Weights of a small transformer language model: ALiBi, 760M tokens.
MLP neurons of a small language model. Each row is named by its layer, matrix (down: output weights) and neuron, and shows model dimensions 16-271. Each number is 128 + 24 x the weight over its row's rms, rounded and kept within 0 to 255. Numbers have three digits each.
Before each neuron's rows, "raises" lists the tokens whose logits its output raises most directly, leaving later layers aside.

raises: "]", "]\n", ")\"", "]}", "\"),"
L5.down2667:146158142104111128113131173162120162128147140142126153116118135124123149118145082111149128094129086072137143128099135112164139127119156141098104105143106154143119148083131108093065105176126116160152142138122116151122124127135139134091109125152094093164108116136150131136055143138154118119116086116141078130124112101131109110083125140134127098138103119135171124113118139109162142150122120089148141139126144084175122103126116167149100146152099173137141120111186111124084102182121115124104091132151107123094139138148146147144124102073136143112120151104138092135150102193140163127102173110149150141169129147152110131119134146141096125147154123149112111124136118150146141142141091126165159108081184080102129139150102075125169151118170168109117093132128168105105110146118138

raises: " one", " was", " is", " two", " appeared"
L5.down169:149117104111137111119162095119118113135114135083133148162112151104103117139084139145136135115097120127100111118168153171138157110134116136122092122148124129110133104154085159180140112122128130132137127143103114136110149128132106128114163112153121096127079154116116137137115091120115120137130188158115146143138162121116155129096125162184088140115120123103119143128135123090117122142154138143111115127097133119135189152157093145112138127145143172146158201134171139137100127141133137104100092151140165138120124125133096111131138117110123132123105118107115104147128122082147170128115193105163084112077126147153140126167130124096155125123162162095133083130063178160136134139087125148180140134128135158117219109152128133134159120162123154094189101141150117125090139127150113

raises: "my", "med", "mi", "ori", "mes"
L5.down2447:141164168167080109118114170105154083102114128126124136093089186148139167138132170109166140165100116116143080124117128125161111126105130125106140114122127164132145128149151151119111162084158137135133153142102091181096149137116126107132142137133139132117136112168166132126104104128149096114115124170120143139140153137141112113173118144119146118153113127118116116109118139123153151091129144114150040134120153098099064160093108124169159119101171127123140145103126173112117132139125129129091110145184139117148151169112156173088172116092147082131096108125116124150145120156100120177116149091110166116090099160166132126098139147083121130124095146123119144155118167111127122143188109134121144094104140114117131114106117107121141145149158152118116092117135151138142158138148125

raises: "and", "ean", "ons", "etic", "onic"
L5.down2743:147126114173156108164164092133111120161135147122119174153091093125122171160122138097142144145135130093172110082151132116104140084121157171147094121149171120123101155076122110135119128147155143133114145135130140094117123109113144118101130123169089139147126110124145121126114103084124113158101158139099119103125156118137136138131167112127146114156137142150137083130098125241092149084113128114170121108139159136145156174150132123140131148133120124162090140103138102157120101158147096099128158153150122114114131158130119158132107128126099139176137128116132109136167132114093109141146129120126132118135099110102139115119140104140088152149105153136149119147126099156104151144133120109089134146106087106142100113149118145156144197122137117104111000149159124152159128130130157

raises: " between", " Between", " separate", " Both", " with"
L5.down809:156099086122139103116131148118132105162111123106101135105135132125134136112113118099138117162127106113120099117132129173143130098093103159093155123159121158063172150143119166107100140160140159139151161086115161113148145100125186163163120157135131147159141081072132112138158103123140130137160123080156106141105154162198112133146150165151159122137116126098126132128156135084123185147150155125104112164108108120145123151095157134153161142161114074158144138122104163116127137142129106117081091116144136132108147088153112137163068098117097140131136139143129130138099133134139178145161122110118148108113142112175098140119111128130095131135164142142157168121155149191134163126141097160151180135093136136106149107143118103096158126155116132108096166130133118073166164147154147

raises: "ment", "ion", "ments", "ée", "ian"
L5.down658:104078139153094113118094131146109140123124141135114126125110127124122122115069131094158110106092100146122108146151133079164153147136128094136074152116129143125137118111160124131119123116101084125096168149121151154096107136121118105126166120126065130159133119136132139105081133107146124146126136114135121136163144145159099101137142118139091144156118114114155140117152123141164143194129137125122111098143173149136155106132126092137136108115109128090132117149142159160161121131136138126152118121108105125099124120153171144151115156119129110106108144113146127136142135123096155122146103150139100120095100123169112080131128127155141121131085079121118095105141139152159102144186134104132095125162146089155121101122086114152112142166143176159123100139162156133141159188094110

raises: "ized", "ised", " themselves", " enough", " himself"
L5.down2491:098128137155141165132136108099084084077119158140119130170145141149104111106169146151153085141127128145150129134138141131156186125134138112136114136122125107105134116103139133097124133193141121129116112122106162154136150132114132119164105122126153107115127117107119139120117108098113129130124163106121125120115124123092159142096131066149090068154118139118110136123109154081105104144154130167132148105125133111122127142118141169127180147110131101120125134137112124135102106127111128162106122128081104129147107110171113097090123077093134100117113177149081139133151134151149120131087147124102139156115154137098114107111082129106085155102104123107108129110134186178112116130132112131121089130116116166136130132149134168126114122145081135137124212104091128150145096125161144

raises: "IT", "OC", "LL", "SA", "CA"
L5.down3314:140163140132143182087125114149132064109132099127135126128150109126123162114129133097155064146141103145144145128173140102134134123095112067094129095116140116110129120161151123115118186162118139126136114127144174124119172143138149136110138122105144102142102103147107116097135136130146128180122121119091168105116155121102136108095134130115128130101087161145105124145089134130147158129121137145103123109123106144147098138144140184135168149091084113128120137148140095107158120120124147121106091092118163164160128150135137148124091093112169134125159172112132147112102102157141134139123150093120093133139139119150132092078138138072124139134125149073141118109130151129107128129112128117110108098148122095121110136114102103117100129160119144140100084144140163125119141144130136